{"norm": "rmsnorm", "init_std_o": 0.00553, "decay_shape": "pow"}
MLP neurons of a small language model. Each row is named by its layer, matrix (gate and up: input weights) and neuron, and shows model dimensions 0-127. Each number is 500 + 40 x the weight over its row's rms, rounded and kept within 0 to 999. Numbers have three digits each. A neuron's up and down rows have the sign that makes its largest values positive.
A block is one neuron, or neurons of one layer that tend to fire together. After each block is what it responds to, as a language model described it from the Wikipedia text at the highest values.

L11.gate76:459516471520516535475416576524473541529557496534513483499483487443488512491493494504558504525562545390546484452507465572504492461534527500596522542436489494487541552475525496481466495524385547450493511528426400566452465527541498465468460530461618483462531548465504515409481527515486504461495479465508555526511478426509562526518460506482539539531457533503508462531531524489437488448461
L11.up76:483501460553510533465540525502480495481508493452539540421496503555493557504484522487508532534583496456551508479487459463468396484580496407526571450434526511568564555530519549519477560478438502407526494529505509588537553476458514507499487515547481498493532598477507532516613531445420470460523490482511459541484450449464483488533472584489541556460522433477428483463518445537470483491511
L11.gate170:493564422561471502482453520471532501493460459427516439484477553491507630478450484480553535501536537464448471493425498497532481459542490527552473519503460525417550551494489455504522525516444515526565528464476538568539572492503475506519481512556483436523482533488481522472488558503459487493477450555549496494560471502522548533523457497449517462524410488549505505572511525470532495488508
L11.up170:537573476555488540536487547473499477544521471474515442476470596561488511430413462463503455523506485470475491444466584518530490520477515522550544457497491550449515465485507441489509514464429511553544560547414494507509538543603469484495454509616503460535483523524497503513430601495503577464489451495521497471565501518497450558574476472481463505458452487515562512532469498470498524496534
L11.gate180:581511515563546481447486544591473450561528506469474485546492498458510462463481585449472551503521501493485522460446491561509577453545539517495518555536420542436567520473480503501496434549515475562535508433503538499471473580574460463511584506503563473561486487536449460466484539453536464450477447462510444447533415496529475475537578579489575490492427480513505468498481509526482510467467
L11.up180:424552464502511563436453470532516499474472546534487473504389498474507583432584446535554506549513527491513488499463516424473495472443558516557514511478493493465538490543461473490461478501468448552555519485521517505512579373499504503510529509477538372559516507472540541484507541585517503578488488448501547508477409507499455488475442488527432568498538497498486502524484466506513481452524
L11.gate204:506508512470499466505520494574523509510450506420545407505424485504552481528527489469522495459483527452481480493508450591473502497461451489516526485492502506493511545493469504490479442477448612515466537450524465539462495483500496426521522453535545552494493514536516494449485521474527435477466512500444501413505507473416495456472530477597494455550484569534573443495394553529462506476419
L11.up204:497550525518453500540456471421492496444517515428433484511458528543496450515581502467424518512529505568598475572453513441514525547520522486541531513498495550461475470485469488447577541472503535431439532519477476527502539403485474508518581483537544458467503507494468462482456484523452567509430497507477489454520514565537507505513488465543411471595472462455528564463445482472478509493502
L11.gate349:529558482513547462523544535497535602535532539449495451511490508470505527481484475479527487490495564424445471429462494503510484531442508542576454511544458517458488497463519495511481470492419505484524556516480518525529464470575578437551584501475502455493573490500557451465557557552442481480499427605475461468590473479483517479467435549503453480545465518540456560551469525460411434522480
L11.up349:474549518493482590477459455518561491501459570465492357531537506444450503411552515551525498542467490592439493467469494467494527509471483566479488537502515510462398570524532460489556523508515521529435550577520545517555555523538584519521552462468557492569461518496506421452437569524521495544409498507477445490553494389492536546507524515509499518475469474532556534499519481471475524457527
L11.gate354:553504486431459511528538523520560530511537445494443449521514434492531443492530468538459541438514466467544512450470527505528562459471514472579489456488472554484500500469494466491470533512478604482509480452537476506504480495537463472493500490472498491502537436532520546546460481558431496569464483452516541444545450465550496499500482463507507370475442559445476542497607485500474466448493
L11.up354:493487478535457481500478499499473495409598459524544501501505495485477498519421493521546487433485500555594461480468532507449455446536583513579488450532533537551546564464449471448496539386479519593469469464502484542452487460482438469496514470569454521481490476484536511481505499552503519523383489467520554472532604485523512481477533460560472455542436463442488451484497506507487433459564
L11.gate416:507481505530482471425492530490529510534505544500468563461475553486470491490503486542476485499449541509435473425463533604520469469542446475567468494525466488512527497524476421452554519478459461519443587468477438516534475550455485472532534472439467469523506415461539421481518517532449465507499439492485432437482469490542463472541536479488507481544430510520543564508522535538472536447428
L11.up416:552488479526510487514527575495495515551466546559442525490460505410420462459456469531453547481495543531452458472446520558523512525539516472571497494446484452519513457541508432469541500490503469564438557428484473538517518464457444441500486435497474475499509467468541470442498509569504498559487445462441457513457516452556510492495532456506479420541507523546504482496494470432484541454481
L11.gate464:505427482476513543540456506486503547541427429482509451599467476491522524512530555538581538519479504424518523484516452574539483467401596488538515428351461500486491541502555525426586528517490460437476565508512500547505504444493467526510525489534478446514526593476463521468491465518470532537555488501521465403547493485481552512489513469532509509508531502525460479544513438527444410468485
L11.up464:452470548550496526489417528549474508489484516536493474602482538510496507572432546494515490495552516495474444532450459519517468475457464536509497423539472497471442526486444461501454474493479507506507579516490567495494498481524529463504435486532429464460540548512462442415512515513469508496518525473511437447509556487555510471552522514533458499462473485556536436501594467506511559482433
L11.gate503:488534456559453502470456525500459550422519500452418528611477572482586547545498573547523453485431540555472509460497547540585511417420479542546473492481481485427525528481499470490533482484479500495507493580535433508572487518506538430511504476574536483507482408518489524421444504526474509501534471525488492508569513534480489477511519518558469457551471514476536493546467415473526493469467
L11.up503:494599493510508516497461553440504528428478506489469493608512535506549523560514535556483486508489508521497521453521543541602493463479475488539458505462498522433548461492513442499533540474486458472520504600531465495575524521495464428471479500517438509538510421501493538433430447482526516527498445492488514488495530574493512499550557516524465445532475481445515527550479435465465535494460
L11.gate573:566514488480499582514508522514474576480538542481490482500473537435524472502460500468519470541559481455478545477455549452459499514508465472540456547492501519439502497512490426484522528594500454421535565558416529530476535533457563394482517523473521585488479499550474469494480598448449548515473478557421565511493480492512542540471443471488534526544443526489522547566480440534475490478507
L11.up573:510515512542496528482502510521502501417517526534500431499505514407512464463463444470553542560538512483504517436466462490521406503481478463545498484412530500386495524477463493520451526552503561465493576513453521502489484536510519373504481511458529498507481418527505535467483549498490553475521505524467590491491468467511499568469492519475543538543543465498493536510520419569482436533420
L11.gate744:486539435519505479427550499520512540549560590465454521540521548432489531421505507458490540542525558476516503474501538531525465431531551550587464459584466523467501476545527466472459493491531570526495512420457488543398492463519540502520509447548495486502520532489461448502547542496467536477498431518522523437469408569511472422447482463469544437572459549427430474484410503465448476492447
L11.up744:545484544554455481510514451573515486532559570471484520452534496531428532478430434536520502495488496514484485525452510518472389459501527524508506539479484582488518589542485540541486576434458461517440452544512473539484497529443549504517484443492467385569475512500475459500528472477403517456465470610478518462442469446491529490531495525585529510511430547451453508532534521556487531479523
L11.gate758:529602468533429504500524520467536462543507536464461505510516502430479534446539564510515478543537439503523457482470474572510556508543590524596443557495440468397469571518553490481493486462588510452553602494517491585484486503501436570497552507520487442535507530436565492501518580492560532508465454465533466477519445499567549486533448506483556463555475515520488440481468516466425406479438
L11.up758:566572456524525519532535533490501465517509525497474479538421528505510446426503565605525456548475456490504445466541469530479524497477488539547461465589476576514455617533553448554503534449440455508528484519484522554592509481504471502501594435535466453543532490464495467404534507531489502475494403515483510516563522523520476485495484489531520471540477524524572502464467543468475513480483
L11.gate766:460453527547468464499443570514527558490540552478416505497450555456521508537460555557479482482430574476439457427526479559503446459456512545539527475518452493492476464466460421510566427474447559548486532536476455478513480420533536410405518503463520575523454486521520463468493530539440478494480551532437494507491463490568483478510524531493584413526488492536435537489471496484530502465489
L11.up766:524512565549571554513522429523575541534495479466480422505512516487434461519525462519512496498571528529495598460498473442486485416533464498483518517568505532490505564532447447495496585496527534544486495494482473517477466540544538489540353460521522554519455484519537531442405502462544464499535532463442528527517553558476502459504573461552511450428467503553530471424458561513506440453535
L11.gate863:507580436445493534407487467554613554560523570418486479440485485516512547504434497540481528524455499462520472507581512586484464501456507512531530490484481470457481556438463463444579499499487427550531515503483521529514457429453509450549504464417519500502582552498481467503490525515511499512438483533545524488471490543493482437519492537547527525497459473501481499529515478516562478433454
L11.up863:552503572441514490469478481501453534542499497495475508527538470417405521588475516472541494529529554546492506471435550552501462478495491497448497501524485517484480534545579429534469555511501580494517504525462527541507473463503520527431512387572608556506552504494523463473436566511494478483456458492460497545507461481522515511545473531547490482518465428487576421472479526520546555455532
L11.gate952:532583434461524479472502517515547547581471502544445502535496477414505546507465421559499598434559489514477449492555492500432522375489574486501523482464464511502492480470427471470620480536441492496478508564512421500525428509462445483516497536520484459514531581493467484459494521527440483567460564548430514463522518549491528423510439542518541469558514593494445501483519431542555533495455
L11.up952:531466526501517511478458578472503541456437540504472494504436479528438449490549401549470517533553500504504574441494483558470485423459545488472496568533490583507463568499520438564536474487486449396497462520484499502522530551507508544402551509470408503526499454503462523522457467482500502482468489504485528484534532480440496465561500488553503486488446568478460489498519494541471443526484
L11.gate1015:544478486454470504494490497536512522446458479424481455501537425493497559552468478589546478499596539519524517437447522463492549543452536494557548524444498604515516530469513436481491477473497478565545505545483508486516492498525527490563477468490505501496525528445529461482498501511481414506438480550438479479493459494490540529501498495475552519589473485462456481487503514505458453440424
L11.up1015:448509452525458567507468502483549493432518534433518441480502501547499527513458460556508481464562535503529555472542443449468525466440554482497548491499496547549525600492491434546493541455489485522482533536460515539544430605543481498502480499503522521451499499574541483490503445484556486495489494584508435510538465514482501490500550582463506467507485463443548484439532477452499469454433
Responds to: Wiki structural markup

L8.gate55:501486486487557560498475530486512606451503468476462585549423438412540498475510566474515560537468506520486416528562525495471471486554520455498465527483470531455463547485495428553525488519497552541524468523480470575584463495461451423557475537524566515449539518499465525515475560580544558498417531516545485505545469440572596528499471515535495500525466512529511495518492515408561554440482
L8.up55:427446435504495572494548482499558420508542520511517515514536468421590508463471575486549552554584590458464514534550496489490525545470522550466538517494452459506483524444527493449501478536534537459525463452468433399526520481480492478472426520484577506454464480520504486518494582541503528535447465525436432500571511440516537472529533484451468500520494471498527566548529541455511469461488
L8.gate142:487538496578488561515504514526547497444496497526551526565545424494514484471457441525513511524507503495473461499484468562471456474495558434534507483547486443452448524559435484498480506535575505504534507512525440579494528508442550468516536479523565524528482478462448569503556504515487486535472480503472531512510443471478524460442436499521552468519482592534474483539420472427568443490527
L8.up142:441480489458485504389534463557542521505489511493490429605512508478538509528495590420503513496492485502581520531572536494485496536455577572495477467455554474506444493526506512488488505482431589494516521565508529532498514476485468425523430548544525529511524530506544533448521529469554478571480554497497500535520496460500514514488501484450400489544471456512506541506518510505467531481488
L8.gate357:558570444475481447439442480528467546500494594454588540497520465510532504556527495500517517480491486487522479455412489549440506442504464495505571554484450485477498534460559525523485470440460478436541521489519465457466466468489492519493493493516455589544539549511510575487477449533402557445500461508443502550508504453448479426523448567498581472486533490544486476525464521486544475529481
L8.up357:466463536480529516547551401482530438454455436514447452539455515516528474552495545543483458504510471500456563569504489479511538544556433510479518458517531442571493491445470463450481488499525533517454555496498551523453512503514483507545440533512539458502539454483472544468472517544438505576458503451544497560536502509552475514536544463457495515521543503532538497490484473437549543516557
L8.gate473:417479507507465577457472454524507529496453607453455505505517466463488467425451512529495483493526510496522517541478493558459476487473510556547492512521504496513456558531554414483448463561476512512547536538523487554460434438587534523569479548521517508486536521500542593487503515531512467508473486514487561521483510516481488496509482441501511552515517577612552526520526552504526427465465
L8.up473:527539563394434442471479456490488423476492559556470519560485476416510542468545488493512521471537551495457506502425478553503533536507443529512530526510511458511481522449444506526491489502445503469510545516502522455501504496485500499496466517470491445569556486525505450418480484561526480475428527470405552429530531511433514521443524459515548529547496500517477568527405410515456363510553
Responds to: Subheading equals signs

L11.gate12:556535505489536525429472500444493527502506451517507475481492494486529547498480476583544488476518570511433474474497534583600459422511436440521453528429522483454531593506441509516462428503523478524546547501558495522475542443519409503445477561567477533529472478503438456496499545518478470549457483481481555515440501461467553444515468493585525477484478553569515482518434467556582511494483
L11.up12:362508475525510525462475424485477557477528541537461505537476501508527490515520516508436478453571504485571506509549467503522519433512470459472460504485482483554489533508538534570485466522508482540520498559454476512540516525493473544524466547571456554491478500548435624430511515500542531495494474472577512543507474610542557517527496487574475467475466556459494479458518441479484546499453
L11.gate104:489453474568510487490483545482418458442561527461409475534460496494499538470490508524480532449507553531436438567536528489533471537437514517557447515454490519453460487500490466548488515473536515481528515453568391458551532479540553510581562532487448483532533540443527582482502489508540447519507546458489550536492519579480549459474481509471496489517403489545459584544495527456516432459468
L11.up104:442526523529446515480499529496514513516496461551521568553502544440498439437515432556374550498545534499450476547495510528463544502415493558519451431424501512524495523488493530485480493554457577553560490460528493445566459442530470502557539532548500549574466434545536495517485535500531495555456572456551510524498512560497507548450503520521465513528552491553502544518481568443551476498564
L11.gate166:531478480508448508487474471539446532468522513534525560487505458499558537536473505483516508430560578529436468535511526479526495476455541512475487521542497481494536476516506478402584481575564459507577478503440472497503522497505444506519486491471400558495452573470500590499510520532495440545508528471503460564472494506498565554584458391474467521504486538499484552528572482468489489425553
L11.up166:457499532421443416541471479540555535448457567504551445530529529503590480519469484518492449548592473504527507593428546493457526440551481585544543448485588557481543509508498520502509527556514494479587444467520556507452475470502449520505532538498452496504418519494461579481501461474543528543593517530538506528486533584495483514513497417429487557498505510433550412516553469471490422439487
L11.gate172:480529436489423493487440502452431429492533473467407526528575470447485572485497498485476497516435521521436482505499485486471473432477530510573525492504431529445486495566491442465489465496594507442497524452444502481463446534464459538504548520512571477522503554478451556384469499544498412520489545492484464498522519573485457468495473425507506546533442512480564555516547491482560536469435
L11.up172:442510554478427464561440500491489476509542515568509547507533529508528502454515454476543593460432499491481420519480499504504542502546507603469505571487579552464542478495507545431488511536516532524532500633506507542534452442469460506565430520419485519489533434516572538390509517451525550501560521522450531587472401506540468511498471485472485508470466545465478542539454557479501493469533
L11.gate199:456470479502510491459514455516507510495493506480452469556399555515454525542484523430540537502533532547455480586494541479412509491533470504549453491455491540462492476526453396486477519497492496547530553553469483515481561487415499533459495493504511488583559514548511508453474460553467531484557542541512559482525518421523555422555535520516573506542558559511464507485455452457520527527502
L11.up199:544529444513486529475493483535559554521512450506553521536476523440503484503479544502602506564474532521491530570533555573452415501574497452422539538475556431517569460528470475463568476517536507554525508509533508484429475502540486509446450506470561500489523470516458516498467529600464511490494483549561529539437531477555505547499396452548531502507512444498560464460524468478523504480602
L11.gate343:493577529568575467495543443440464578457504564528458503515456565486506522486465555518547540607459508478497494524537488572521513506492500488493427594465482484477545487540514435469492558493506537478601492545508479515483469529481467420553443539470521555474535550436540523494534498556506477458519547521540433573562496414527526543469511488477518501479494508457509497525486523425531570479466
L11.up343:529593520590538517452432555553455505537500453474526511433457526541434443502549561531469503466574522518419436509422492547493552508530516526525514422556536559502464471507535498501540527526489488539494534524465516445510535463503503467460487509574508554516454506533531459419492490455442552486437391549512537469513492412485492534511446520543558481446499514517476490467536490563417418514470
L11.gate417:490471463484459485483467530493525475470480409549530519517482392481534521471465450503482492545444425483495506552548550538507512448493559505495517517481504503481468571523523467508560468475490489455494427491502528557428541479487414547524506503455516528453485483571504567409466547573416510491466482606478566503513519463473544434542487461544499447500485479512496510542534480540569455485506
L11.up417:485507503442498461502472533494572508485478429545533548498506440466530505466482445467460538529432443505487543530545571495503549447482564484509506431524501498487498592505499464504535473501502497460497470491516516536486545444457421543522506476446495506556507444547491516433453525577448551533440507582486570492546552459479546451576488462538540493480492468528532538542581465542559431502530
L11.gate529:471561485530468461456487480524462521450503464455422585556496501480570478470515524465518494468493476541532500498442469474437508488493477521548472476458520520536505546493471472432624529517503483509553488446556509514456490516522515497469560533503591495533510498465505501453439447570557434577507507504578507492517508508572530453485430488457472495469514467551520501604569423432455486461498
L11.up529:519426531532590510561500513535535526472442574536529459524506530507527436449530492456454432471524434530510385518496451465501441489522489481462536497464518466469516466509505495523556456519441516527518452497551544472526476491494511486497443498507492428503507540475492551503536506477529514569588560432465633515459487552508424510412459509508529527435541505567514473536499473534558478482521
L11.gate556:443557464570479502466480533544416585504562436441439497515430534538501566465550600531470494539514581529504424544459523546506472490549543495509434532522472487491572450537526452494561512494531541458543515475458478539502514498472496493497554550497500546472491539435489503461467587524518465530528481496541526568527481409555593508452417534442526466503460478555474527448517512484586508504499
L11.up556:496547446500512542455499530514493449460555592487423561526524509444469605489481564549488509474522523503469423465517547533468512499441539452541452508471469517471501487498502447488504575523429565506542628513514473470471488513502480486475449559518489551480539545449521488453494529519528490554541456498442544461547455494487486424512490452533544477505472523580502522547489482568494489502493
L11.gate570:516477457572501478488489450475466507566541445511486530452465496454558539457547533535503530461504460508589486471511581517459530567495512471509533414474541432533505486520511525504528494495535566518593562452453500590426540469483483510519556526573466516547542539459493544532497531550483477519527501430475561486499493466620481508502449510541511498526478528541496459589500549451508524503465
L11.up570:462605480473461570500459546487572563494509546530539528534446447538433459466472461488561540468429531515465532538474539503560575467440574505493466472567517443504499479497441500459489495501503443552443512476476485490474508460453492408514530481582473483516492531445493521529460515497496550516468474510503479582514470508502554467564541559556493435521507531485448485501492487548512450452473
L11.gate596:550524530469520553491487533506494525403596460477483616538499499414464566451491467578424562481521516511428566541530580519493516481500490489490540490488523482523545525482540506463521498543481479465591486429524454435500477507430417485531575547504472581474462475522517484537451533538472514549525505527491400527544548477527513474560524449480555431504486540539493522493480464549454498379499
L11.up596:527554557415550489490502576518554487460575491495503548482569540439459536457489514544419560496524465491473589570505541482463533463551496484486555517460481476490500532493496454490516503525487523424544463481516495523476511516500496442531493542437486599448478495522514474519394487526464552478531461518491479543528529502535474526514517440459502474523489555499522501503517496578460501379552
L11.gate722:509542498564446525497486454472467514500431492529458598474480477578524524448513514511457489475497505484489474494532547471482500440523500531523473584488489453499579501582497516425591435459482489516531592466516504472458527477536511498484485471428491519437518523466545550469426492529480500549553476406525523550501521493541538508516427469475553496524467541587479548458527512483533470465529
L11.up722:543539411513453566491500507459400499460461543481479535457555463537472523491502487487486521480532558485520494518493470507490491519535520537480512543540516525479475607537492492475519483492473511400459474496487521466429486513500418414444412521533420529519488557474525516449452426464462563520507509498476516472502531447516489523522525545572563467474550532534504533501488535443480517505605
L11.gate794:511477441475501463468537501428426578480556486476494531545535455521553471468543517549507483464583496512457430480443525543450514412529478509536456514474527459457507498558512554497686547574534509486507508486451444437461498519447496534506449514564467492465531542482521525509440537519523506570525517475479490531532565486531516462518474507528486488497449431465512588514529534506556447500564
L11.up794:525546495408430462520468458457472461479440474524538506497471470452492499524508547431494470475486534492535486683499551553484516479493518533468430563479523492484475468534464516391465509519581565497518538480511468480495509464446486546485505575460544584562521501478426543436510464471519526552487522474472501517531531521569500465560453442424525547486470465544495490505468495540554505476489
L11.gate920:534497421486451498476517485475480481495421539482487528539451527504523473491584487505559461537541552522505420510466450481485494475517535535514480522560463492538494547508491443496515514482539525498630497487541511511507495558514496546601533625425484555498450509448489530523433477565545545553523496518522527484546442421451484505485466477420491535482436489508455564485566495481446446483511
L11.up920:464451521535491431463489532465494471425581447547492478507564486507553489436493587480587490570516555518472474542497515440499534518413580476526445424547498450565532482503460457423471477476498502440486439490453493533528500445615528479477473526545469527527495525403494619496471505474497556548506486475491474558453456432503488496426491451453529587467554466534559511467553532471531527488497
L11.gate967:528518535495518523502547535490558545483552474523462623516482536411542513471411568431538414499535463537496395541504509491502446504543529511556490486526527554530535543512528502563513529504473457491489502481454525495526500506464594505558545531515548534468458512517555518492560477504549447474547527537478485597477583505557498504502442510556619493502474474517485565522532548556500448512435
L11.up967:502519523477515533492538519461530547501554480527478563484476460426544563472471490466460503577437530501514476499523509506494501480518504491527494469517490522562541522478513515520489487550482496479520472466433505491531497464461534535570461553484508492493442523463498494463515490461546403517482449495501540523446571514580501415497527563593575533473483436564545563567537582477517411534506
L11.gate971:479522446512510540439519525490537497447575576466422510517479490519496537474518538512517465592513461378536477425481542546594528459442541502500537604441468513564465500479543441430561486536494441433508490487530449520568482472462485536515598507507539468471452567468428556509505491526414574480494537499444475500540561501544533475478505493534463492524529523504428547529518479538536472486440
L11.up971:498443436470483445440505476524526531484496477465481508520511451484490510450485390499519390501495532526446437464446556503584543499480431467549476560580485511542477495497479503469487461475503518560494496547543482464556476473520454557594441520518439474530525539501526513482531518585510520538466523473502489543381577430484539448498473475510475487460540474531527529426464453534469528506505
Responds to: Markup and parenthesis openers

L4.gate40:469534517496438534476509451487463484524541531443447476466523472530473556494559518504518518485529558530487487528441520561507474476539512450509462530518525535484456472465493391454494489508482517414510505543536492495468461510461472463449524499513535540534502502498484484459457577480476528551546531538462524585484514428508590512481432524471421502527522502496492510494531498499458534476487
L4.up40:477490488517484531546484540488405512473521503472481506558455557538512491509490456475529490442479514479426564589550486552423507516526497490553537531504534478537478466523493490508545463560585478450495497554517474559478524494421467539479504560403489626498477506511494473474486553514427531563481586634545603524510422472454587487526448499494503492534568567454537543485453471459492518483554
Responds to: Wiki heading equals signs

L8.gate570:467506519529524498407522518476452543476601557535479471555550502512558557406516513536499512502448532459527506439430492462557476497486468563548541489536524591451461484433456408535469514526444470493500512501509495502528514543537509448497507574545516495465593470576514497478545525544541432505457461489503468494558440433553470513501489528540457394527442512499526508557491527454459454495445
L8.up570:492464513429533460516484519490513485544516487479490469467531524537471569508566523411550517473525487490473456488472504530465488557458531575488492505499514518503472502555462476537517560546523504490468531501509497497504453627553519431524493506544474537531539432600520520456444514509480480517463452520503558538503490456534505450439545522467514496500497446503523503560507568462412524517505
L8.gate794:559582494529449549484459511502444495536491471525433463490498501590528506521514443454467555483491481520531436481468517532448453479502538486537538491475482649486535546460479458553576518444458521513510517506458466511494465470490516510497466475570474489529508569484540445493558571503456426482533550478531487501496470472568447487494469538575505523561460493503538501485512582505477543514437
L8.up794:492561473498500553507513554560537493477520491487541469530508524576547487519479458511573559485506408499532532489555449556511488557505489529504488484460442424449469479493483507468514515452400516529489538607379512460441568507472502530406401525517488446491541494445512473524562517507553459540471449509517435555494469482562534489447552496524522466498543567489483573476463525440541517542457
L8.gate803:482520485544469500545488567524540565555543516442493486463521487512512477469475531502497480484436429483515406446449534498542452508513510492605502422520395547458585516467483469537528495485434533456458455457415453564503439577498455445515516471541526490447512514512471498490515562526517464492501460469541486447515421494575449549527486575475503522518466487552561560536486591461458495495436
L8.up803:453471538518462486552517485503554495512498506396550433487520572450446513532498540559508482612495479481429516471500502492485454459438455525532477569470491490442544447469531445471542490542548501484512442503585535510531523471512515526497506537584499433491473574486503516481466523528473524492426500463458482496516471468478541516538478521513455472489490547493474468492523508497496470530502
L8.gate899:503496470538484532508544523535494575529507577495502440449449474463477429472511426474480493487479550536437478478513553519497462451508467500593496459501450557525575461495478453520525511433515495478485486524474513519575506576481497552491487463534507544446527529505515547513502572504524477485467500523460542445464514515510516605457477504472480509537484516551544510511584575508504483492505
L8.up899:537484539538421450515537487502416441516462559439518524563458498511490496545548560462551499466582509472513506470448514515544469507505550462473568562439520488523616470528494545492522566469511538467469467543564474473530499543546515489510418534496492549538598515463501497534515473494477494545486440535457482535430452526482539536479540528459457466480475483500545535543468517456471549552477
Responds to: Table row-label separators